Weights of a small transformer language model: vocabulary 2048.
MLP neurons of a small language model. Each row is named by its layer, matrix (gate and up: input weights) and neuron, and shows model dimensions 96-191. Each number is 128 + 32 x the weight over its row's rms, rounded and kept within 0 to 255. Numbers have three digits each. A neuron's up and down rows have the sign that makes its largest values positive.
A block is one neuron, or neurons of one layer that tend to fire together. After each block is what it responds to, as a language model described it from the Wikipedia text at the highest values.

L7.gate144:131192104096135149173128091130151143097198200168141173131141132150140140167120146112091102161091112135120117139055105118135118118107186073125122107097126148122122109099134113154128101167124170080067094086129053186113188152107108133133099131108110088134147105120118129127102150142152121134
L7.up144:152185143056089122140119138151181176101093127092079161129118060072162141104133107061087147143131110163156135143134167096154120138095144148104200059152074126148114155176145088091116154114130145127076153164090138172181124121152106155171154076117145104135136132115125156147155126142174162140
Responds to: Mid-word subword fragments. Middle subword pieces inside a split word, most often "an" in financial, financing and Villanova, plus ru in instruments and ian in brilliant.

L7.gate6:129111181151107125212130132127101163094140146145128123127136124074138163126147120134115101151110123221139181153114119127084105145099163122154121077188170150133107154100079108159141076160086062166130085108189085095153124084106067130162110131079159118129142104135136135052143152079158145127
L7.up6:188195132134102066192095168104144131085124166137096102165087177043147145124179100062096102179118158158159139149099131134122154061122105087091111138126132094120093118145105120141149158173132144137102132157112085092151148129107091171095140127100053118144112112130102181093108167142143113156
Responds to: Be as verb or prefix. The token be, either as the verb after modals or to (could be, to be) or as a word-start piece (begun, believed, benefits), plus other mid-word fragments (viny-l, un-mar-ried).

L2.gate112:081160182131162138211112147145157147079109109166104165143129125083150160068154171093168147187123127176104164116156122115102144132097076151110138145094132098114097086130097119140175120134073138155131148174169102087187090109126100125143123115110128144212128082143144179123097158128113127148
L2.up112:094119164120171128177133143142137131146089090131115128165101129112090134029122142104137167183116125154131121112144101054074147138130106153126110122038118090053081096082146130093190134109112178174170123156111140043136148129068055130139174104155127155164113134151132178096111127083109143165
L2.gate272:152119145127116065128075097133096131073059088196122127171117142098136134102144086047142059119171151177067186113183110106125138125128147118072120136149143123173070127098110071165139122126138100131135107117211141117160127124155145109125117125094120169180118174142136121087103143111132096136
L2.up272:150177131130168122130171148148112126178176118173169144165138164144180129123111091149125166158104129104078169120086098129130046125115134151149107132090156057168047168133151149106145089144103113108129085070152080126130103148077102099130135081147094076143103141153118157074140150140082140131
L2.gate348:178118147158159096188139153147180116059160094130177143119128122126107153083084173072200060133111118139135145129117177144105091110088122107104119067127149099114136126155131121140116119166038080145153173104122115055172107083128144135125166117165124153175117086106180123136107136143203111115
L2.up348:096123164123175082145104161120201095118174151087161157129114097143077141093124195089160061156055172124149084083147166072146117155148099118149147085098170142119109121130096120120130131140098134122131158137097154049206131090068122145087154112167110133136128103130148129129120139099181155138
L2.gate371:141160124153092148079075132100134126106087112168127132092094125131170148098155169134131176064128123161094081151084104071174181148124134052116128108153164141206175079117097143133077139106103123112150114151160085135136137162121109163179123114090127112115155180103089053119084092150127103135
L2.up371:115122070120133120098209130133078088105172096159118139133156093197128101130099089100138152190139088109092148089081193126093145089084128139157165077176080138147130124065126199122182104112128085136106127091127117161122120101152080079096134138177125185098104146104118120164082124112187174154
Responds to: Be/to transition tokens. Forms of "be" (be, been, became, become, being) and "to"/"into", often after modals or infinitive "to", including word-starting "be" pieces like be|hind, be|gun.

L2.gate30:102133113083120073161121107135055174090084155112080116091105126108164127083072137132112171130115160111133114124090141090153079136066133096203021138094160137116103116074104107138146139129084077164158140144084152179095155121166084080114115123113122182067076157127149136143130047135133107155
L2.up30:136180110118123052117154082135113186175168137106149085139109125059130128162123160131122147091141107081157111109112093111140092127155131109118120091133135091143146158113160065143098121059070125153087131112110184191125135099199094151102181156094068141066160139098141135136138071121193106145
L2.gate286:121170139166089091073145113129113113145162168125145175134131076112064142192145106136100114080147128087140095164136107112107154167105139165122101138082170135113123131113132079169124229175166124140144128093090135177128158109166160077103089113161159099124160096150163076121103155159116147135
L2.up286:082119156099139094145114127131164068139096169082118147119114095128143108123118058166163148122089047116145092120127096134142111118135152122145042149088122103112149175133074126140110109104169131203097151065154150120104157139168154194129129068123135107092142175160102136126122086107157141111
L2.gate366:063130133076107133094153048164106187084072120113110102126121082149160154195163107145089145132119170135172136168085110123123071113105096086151117160105092096149142139095150127141157138134144123110133112093132157142098175169173154068135120184123157149115074094124144155165112091177138192120
L2.up366:096150073101082138101139104096163178118151134135117086172080105117188137094127163139123139025104086189093124123116176181114069114113099123112110078135121168120102088129161103167154179103121089146109105112129156141113186134141167152123115178092073128145134133142156115095138065116090101130
L2.gate383:131140139104130101140126180157136177121142099058083098121118151110171126148155114131169118109099138133099098133102137121145088125063197161101079099157149139126171111205129160174156102134143102087165119162179135059171147120140116143078145189130083135104066117121157124132115129187063118178
L2.up383:098150098154143076115113117108129121152186078112116169139121130175129054127157107114125092138107075054103075137116151084134125137137179145110114125123136155089193112203107087140091136113152151161142129128166137061192132125154124153104101160109115137071128095077099083145078109168052133174
Responds to: Acronym continuation letters. Single capital letters continuing all-caps acronyms and codes after an initial letter, such as ASEAN, DVD, NBA, DOM, ESP, UNESCO, occasionally lowercase inside words.

L10.gate60:133182169111146154123146115115133167114131089165180088183151157111126149061186136135125128148168099188145156149149133127101161081119119121118145120145094110114154096111129073182131113150115167099148130170142182213135129178109098166117148154069081120159116142177164116077129109093155050132
L10.up60:154128105168158127136100123150128093138143101161158074126151162153093152060129147108128144191139151147157148135092122118109130147108141146169095129107131091083144159059160076104140120152104135171094162113123202112088134069097171105175047119142123127118101155172093156097100136143110131189
L10.gate75:167112098134079148097117126138100107058111138155167146117082159046114138129147124079105099127072117145185133184154172169153069122145096120070151083188095136163126113130163059152082152177124119126171132113103092134127082158201135150080094097092126147144136142129106103097153111126185127114
L10.up75:151141151165111092177149092115083111078117161163115051143159127116154096176093149153183063087076117105136152132141131116156148111166132163114115152154204082212126126096141103150154107146129096113151139137100129146118131134143076155116089085094132158177128079112124116176178195150105116099
L10.gate194:114085142101106144115086154144096158119143149125109150134093111092118120107101145141151124177164114115133115176138128120168110133108149137097102151111130186174037101116135152115066159162135101167126131114143097149118169104117135124171162062082104053065132128129108037107133160113085187129
L10.up194:176137121146128087106029032108054131145134102096097109108169108139106178081089133165169121077165169181135109166143171081150123100178193060134142123127155157050109116127143143134134131168171146087096176131102103190125130072163106127103115084147092161187089118127075130163130166166126123119
L10.gate196:097144125116135137104124115147123181222086055130137091065155105098150117086087172137122118104149180171107122191114114165144156133126128139142133098099075136129122134179095115165185095125103117088095107155082208100200155132132163135121114115152156127106119079149160119087108118112150085099
L10.up196:105155132148136146130122116091094094164159130149110123081087135178150124165167090125116136130165102105146191166152111211118142112142153151189101165088108148131137162147111133141225138114128152140148148128091186136126138131181126153069112116149119149102174092152105164150142083070092053141
L10.gate206:082168131076135136172125134094123104137137121130080101090129066151127136143182149134070113158110114149122079189108111119115078129124135081118163105168131114101114139163151156157178146124164119071122101159044106175118102218169159176122190058091098073148161152071104107151117125110159094117
L10.up206:111157097125134071109082121120146054111112152131086094082111140129082141168177130135146179095105096159140150088164141059102096148070069191152151159161159105136094176133149173135199103120115077116171169149055120100114128131108181098113136112121149128123066164135126171139120181151132122137
L10.gate234:153184129176095108149170116097138127110130121143151179118102109106158073148163169206190142137085109116206115166173113164183101090092076189087126112167145161205126108141152126149147113154146088131120088148145142145179137177090127139140116086124077124135124145078104110177110139126164107114
L10.up234:130168163128157126117152192152158129159126129166126061125119080122106114103145132148181153164173117170166201074130162111177128114188119109152168110082080118105071112092115142094130135082170102142150157147119187108120143090131132143195075116130116119145110099142215117067112092150147105154
L10.gate244:156196110168148090128138110152120144126061156145177032071105127100102113129157170196101115089097169101180094170119084146102142161114090076162099113158152126158100153121116139171106153156096124140135122141127110105140143162143174159153103138107148153156105219163223140095183077158097118149
L10.up244:163107101095167150187107144060133100154066156206098141152093086175156139094136106104104074119148083158164158125141131128182121101164108176103129148188106105187130063103089153104164074107179127125105122167094182145151158156130088217117157114136104090117170098173150152122110155113137138128
L10.gate252:139155116171135130168153118168110164073113104131126104192164162072088101114137125112146117147076156174138150131086133085140172183147160138150132133155146102173099103151145109156115125146107142156122117102198123105112125118149183152142140094129131097131070123107164115136086107116039108090
L10.up252:135121111117189165098152131131104118098095155127013109170174147063129136111142093158099134126094059167129156208093187123171139186207132093106124116159071112087094119131147149153133153095100154099112179145148122169143152164144113138102158128113092097116124137126145175145097107100109121073
L10.gate276:151149192173106179143074145114161161131113103146091156120119159121148170121121140128167174092116098147114124130080045159102111145114077115097076080179130117179172149129123156126162106158097117117078079134129100134122176142109118142063121099096110121124180096152126086149096082113100149081
L10.up276:183099156163069119150100170125151095150070101142111120155140137126086167177153153080137101094178141166179170155118092110181141156147135092150090088102096101094111193169141113125098160141108120180139142110134153118117093133100094142173074118148129142136189094111102153152128194099089095122
L10.gate283:131133188131134167133067142119131105102145146118118187136148203106139156136155157066112152151140140099123151169146122138119092119116100139180143122179114104110163117125165172140079125176135119165056079188141129111051170097142106104104132115113079138145153169066132150047123163157154092130
L10.up283:103078176115135139131109187067180156138154141122118081069184140184134165121133146114136131131199160081124080167149169129146113180073082174136146093081098129074135124116115121057129120153147128138149111140086184134104158153114086101137187069155179209116132178133141131103152178099113207143
L10.gate291:163112140155156173141146179109083132150107141149103119079122155049101164104140125147125109146115151124104087165156124150120177101133073112131148127141152138109046119131155140164127152139044135139107165112106150168116041168168172126090107084108105091126129095158152112122179160116156098098
L10.up291:100151104125126170171104104147145109128042105108152101177133190090107145133135102124156100123133129126114130104149142102087151074154076148155200169133091145115065117117108148104151138114170114151132158118095104124221172124168159171130151089104127179141133116161122112189152049231104156146
L10.gate304:152192150141097153121115085090188104115127133136163069159070134133138139144208163141151105138121151157165136119134151127140121126130177156127111049226108181122093131134055132146136129124076113128022110127151120164138128135102104151055143103107161103087162059082157153067133122132144071141
L10.up304:125134156123083137171113064119111159109105127173094156123105137082088125127177120083122159109098136175146159159104124136071143120139119139030117134148131096131101090078085128133089109102130118109094109172163132174172144085088125140108073095108109139091068182185210077089099084117129099138
L10.gate325:135143135112138147151100120104120127143177147144169147131154127139117123080116178113119059099082166169125149118146194118112115151107117108155121048079086115124086158068159132166147149137101102114110116062092098137172095103158130106112085115156164092150203135166107068147135162176114162136
L10.up325:076156172134144163169087182126182150119133136135126136127146185125101070063146204111118076123095140160154128136156162127124134174152121148089179107152079122105179128093115182125160129112132128128126160157158086102157155112123056136113081101108142091074158092094121147096096171092174139102
L10.gate327:146184144147250137131117147098102117118108126144152090116136133086169162111115159100118107115178122082161137153147061112098084130138155198095166131107138095101132086170125116134133091173085112086092174114132114074157119127160133147110182116160149133112163147150174096132122137165082147065
L10.up327:164116130165134163108110126159137178086116070152115136134095102201091181162132145165108121068143094148112139108132119090122161123177087098137113081185175134100132115133163168150132090098169135128096196141130113145057148154114132143074096125100047134145118132107166170144147182159209140098
L10.gate360:114086211167126098153103153105120099147126103117083105173107133100151123117135141141108138135175131146136225076121121174122103188155072225077091167120114131125069042132138104161124150200095153138132117162148145075167101123121084120093083080117122191128130184125080183132100124112084131127
L10.up360:093100113161082125165114102079115165124127112159108158162095129099108137169111099118183130134136170138123151163111123200164111142122105165113103143112117096144105166146119100175108123145113155104163087161078120050114073129129110142118088168104170129133118117119120163100161203110097137134
L10.gate378:134164173137136155176097133089128122107194129150137107166105138144147160056143206126152072143127184177117159171119125112111133182166120135110135068103118104099114098125106122161097111164120132111038102126098125138115123093140161134070129090133081067130178096096123104080122113117131192191
L10.up378:162156140083122160141162141123146127094132075093139129119254095127155147168156195118123116189143092145119101160111130162190179135090074119110133120151096119132116142135129097108115129143121130138144109180129107197142125131124096184091126172142114179137100142112153132090164068144091109070
Responds to: Modal and auxiliary verbs. Modal and auxiliary verbs, often completing a split word, such as should (shoul-d), cannot (cann-ot), must, might, can, do, not.

L10.gate19:111146107098194190075125121141170152119177191118151048106125098150184129151109141152084135106117121127180087142089097083123096124094079112090180134150132178120125086203070133150112230096159166130144114139181079153111131101144125107118147134116167110114100097127161077131139127122129134114
L10.up19:157115138166170156114170147128114147128111128172104142120172124090112149145136059153132135161121087096134133043118126140179094100110111083094154057099111142029136082125128090163141097166133138095073169111132127118163155071155098164133048111154142111099178111142052192177095147142188139118
L10.gate63:148148157154169092150138143104168141082158142092106112092135152154178174167129189078150087109154086103113149163072151121120147108109104099074126100160112137177124084098140165147126172168155178205146177166123147134092113083110107077129125120123154184107059128060134102183075173177130138093
L10.up63:135185122108132121169102080050165080142097103094069147168184160184137123084152119088121153141100124105147133104049105193142142110113134109163178122120127132176106170152173113147075107163117139177133125113140084171127090134108119122057158109121135085115106136104134165110055117162078146088
L10.gate92:131107155124135104106087150122130142089153113107137131133175072099151169139133176085123074109151162144083101184083134138169053155149108088096131115141158113150145126163143100176128175162087114152138102140184106117170076107158171063164120092085165138127128103107140097162160113070170087126
L10.up92:158109127125067147165119114104079052151059071123102104187119157071085137149110106101137120108101122102194078126148120150202120146143143128122067121103095132080151090111177121124098077100169090115110107187156116116192165131126122069099133144123120079144095161128139145169165115114143127072
L10.gate111:130156104099125145115129136123146120116147119097107092143202132180128159148129136095142077095122173164148074184116151140134152144122120108140102093110097126190088124150103143151138178117068153174114120156145100079113131094108163138136146130036110123051162115102166117123153100088143135085
L10.up111:144193098112208112137107190118201095197127132094137111164135131064153104087141099134105168147124136071110087104101154089124140094137155085098168130177125100121122150093105177126110120097146158143097116138074121148097184154157130147130159143111165132118103178180130194114104098114087144111
L10.gate118:129127159108095097129126081065076104094141124157183139129155079139137122113151169113130118106093087147071151160101153130144101124162094101156095138111086220127136111170108075149076153107115118133135132194137106170108123134122090129089097167074147123087150093093132107168162160062146142066
L10.up118:139117128061102118100150101156111135105147130105173114155163108214141160138113135163134144162173121104110139112120108110142094095108113155198136094133091178085195180110104155137203128116151135124085191126174143188137115101133135113142105085126148101025099122104155105113121142135051150170
L10.gate134:118108148106098166168121167095158111073097154134112074117118118155119134145119085093094122054154090166188115138097158120148159119094099079100108129146146161216127154143094101166169166178111128137102143144084139125146093171140170153092155148090160125087136080116126180151145161100135122100
L10.up134:164149115135139122095088142142152136120078170096101175113109118130121074141085112142090148085134152164170112188105090076116110096133112080148139081141191143167115090139094117127136108120089132111138168153102104127055131090140113107127121095135159115135165173123144187085086106162141171072
L10.gate265:125179180167099132139154142094130095117153187140132134167082187195171158103124137157181123080137128166119127117106169073102124162167124163133125125099149156099160121107113034172173140117103137074117166111121137106106114138151140131127170146107131164088106113097095090154148113128122094132
L10.up265:158126145097138191110119118117146112094148134138096099209155122153168138123132127114136090165138158107187085205103111104142154104144165144110183075147097132131197171091139093110167150149132063133144126108109121087155082087127083114132163077125210107122194167082080102109137110080086120119
L10.gate280:182151144134124125126203129051122158167131118110094135112112092176151156164080132151144104119149163134164102148067123141093097107081176121141044120116122165166131129181164074162156150131125119106104109143079164130143148170161133129082150165104133105125112106079107173111135168109162171152
L10.up280:147095125117137175118071202160106144144138171125144137144093153117168146230103148170140151121153121066082134074093155088140167108159160134118119168096164170161158110117084118137163151178158180100172086180048097138060112164146130138117160101125153099097120112147134161112106101179082095154
L10.gate308:155122135170151133122129119087100092077183154134124065098186124138156140087160138110116126101107178114128145168088176101235116158126111081127147101138141172157130118179168076113103156132117172185127140090097095139158127075177137118105194131110128111141099170084164123158158171131161095105
L10.up308:112139117215102093136137119165146132112135156075104192116197175081110155134169141150144142136165111143114113068122158076124129115082198140165136149131068138144115122155180126126117175117130117173117123172153089138109180136156124140109195142078099127115133150104121136142176092088142109078
L10.gate319:124193151180129189155098116123155163158113154161134135171093127155134126039145122117144114146147106165098135135194142136125115154098065125167127156088112091133153132186168120118111142177156115135147131145160160116089093110129118088123157151128090174109170093114095138102111107085100169142
L10.up319:079089155110129103020124135166112157172187144111121095117144197157085114166123105123105103157136069101103136143112154133139153190122107139137088046121076092114157090130113082154121098118153123093163125133131151132149126154075139097056130114110117154120138134112123091192229144133151104102
L10.gate323:101134122166179130053159154119106131109143168133113058148138112171117174136136142121153136062121165169148145192139111156188086193119095122188148109113082102145214120119100091157122131154052100122085112156102086197096115106135125113057128127077107116147158116114147145124150134111110111065
L10.up323:115156151118120135097135138056153143115163148135182085108117111147129139123120107079138157138130128142100136128138105112149159104131095104180071155102176113119127189143146115187156200122211128141090158162104152122115122146089126101086125132079037060136145113177134075072115133108094171129
L10.gate346:092196111098061152210134104077096161098104117125096134106102105122115155054145112113104127158129111109177170132118142123157116167090139149157089132107176118092123108175158149145122160166134164163129146180167126102119065158110097112100137181087099105109181129118144121170111165101117096144
L10.up346:131111105148139099091083128091170183159128097149150177128082172081156108073126126141159132137153078042103156130172159115106192121152141159129157156101119097129096064096133136105145106140105174105125148158116085139181169148140138166121099155112123112088123150097115141136089118166150133118
L10.gate355:126123133071145077169114163119217147086145127141086136125132166155159119105136126152090120138141178180110118191150142157137077176148135126096176080124091101130133116139146067157123160152118100101041115085077129131129107060138155070151160082102125070090169108118189070103137130110137152096
L10.up355:116132100141119081115120152156160115098165126120153178208145187091140115107129128096161163162112093117067146150086111122145127116119149166133138127094131100102174079129139086126104099107081159087111068075125122091155070078108126127142178124131112048153102151082152135108178068109124117165
L10.gate365:116177159147176096118157082184081092110118164161120168102108184106133150111127127067130113122067100103085139164077096121133069165111152121121152063153089139136140065148114119152096134065103135157058119103107130170168188167156141172178128136100148149079160158106091130151161074136121122109
L10.up365:154085148162156120129147182081137071125151139132143143151107109120112112092149170167105069101066118128147089163067129134132064088114150106166097099086080133159179166118127057140164139086151161139072116115109069120088133061184200092143145123130131103099089174108070125159121100130193085133
L10.gate371:116127163162151122103130085110199147080152116166104120121179053134160159077101103085130133110106130149110184172113133145210081139150131137170130095113117146103192151151059088159139090136157111078109129098150142131145131136137149084095095134076073151123133152146177067108137125173103142122
L10.up371:119168138054117127097125120117148188099132160131152087137152169101109111104124180075147137119120160174118153141118197095170128136154155138128151125144176220149147162142104144126205094114138112119108148187138136175053107116146155107090145152145155117126094109130125111153168101144114137141
L10.gate382:129122157106172189173132147088122121105082140167132138097117149113151135110197112074065104076125113085148127169093070168094169169151103114117131099127155139111150171140145000151136118121121151146115142162113105119097134138120170123123131110045095098104184122122106164085122103142102104103
L10.up382:151153083104180069128145087112109134132073159162150116134081066076103142131109099149190146119166139156119139065092115169152129080132147122134146162088114083067110116207147142135143186180105118176072137177127156109109093108173148200163103091164086156097148184072120120089135171095144046155
Responds to: Mid-word predictable fragments. Inner pieces of split words and abbreviations whose completion is obvious, e.g. Popul-ation, C-E-T, de-gre-e, cle-arly, e.g., especially in infobox lists.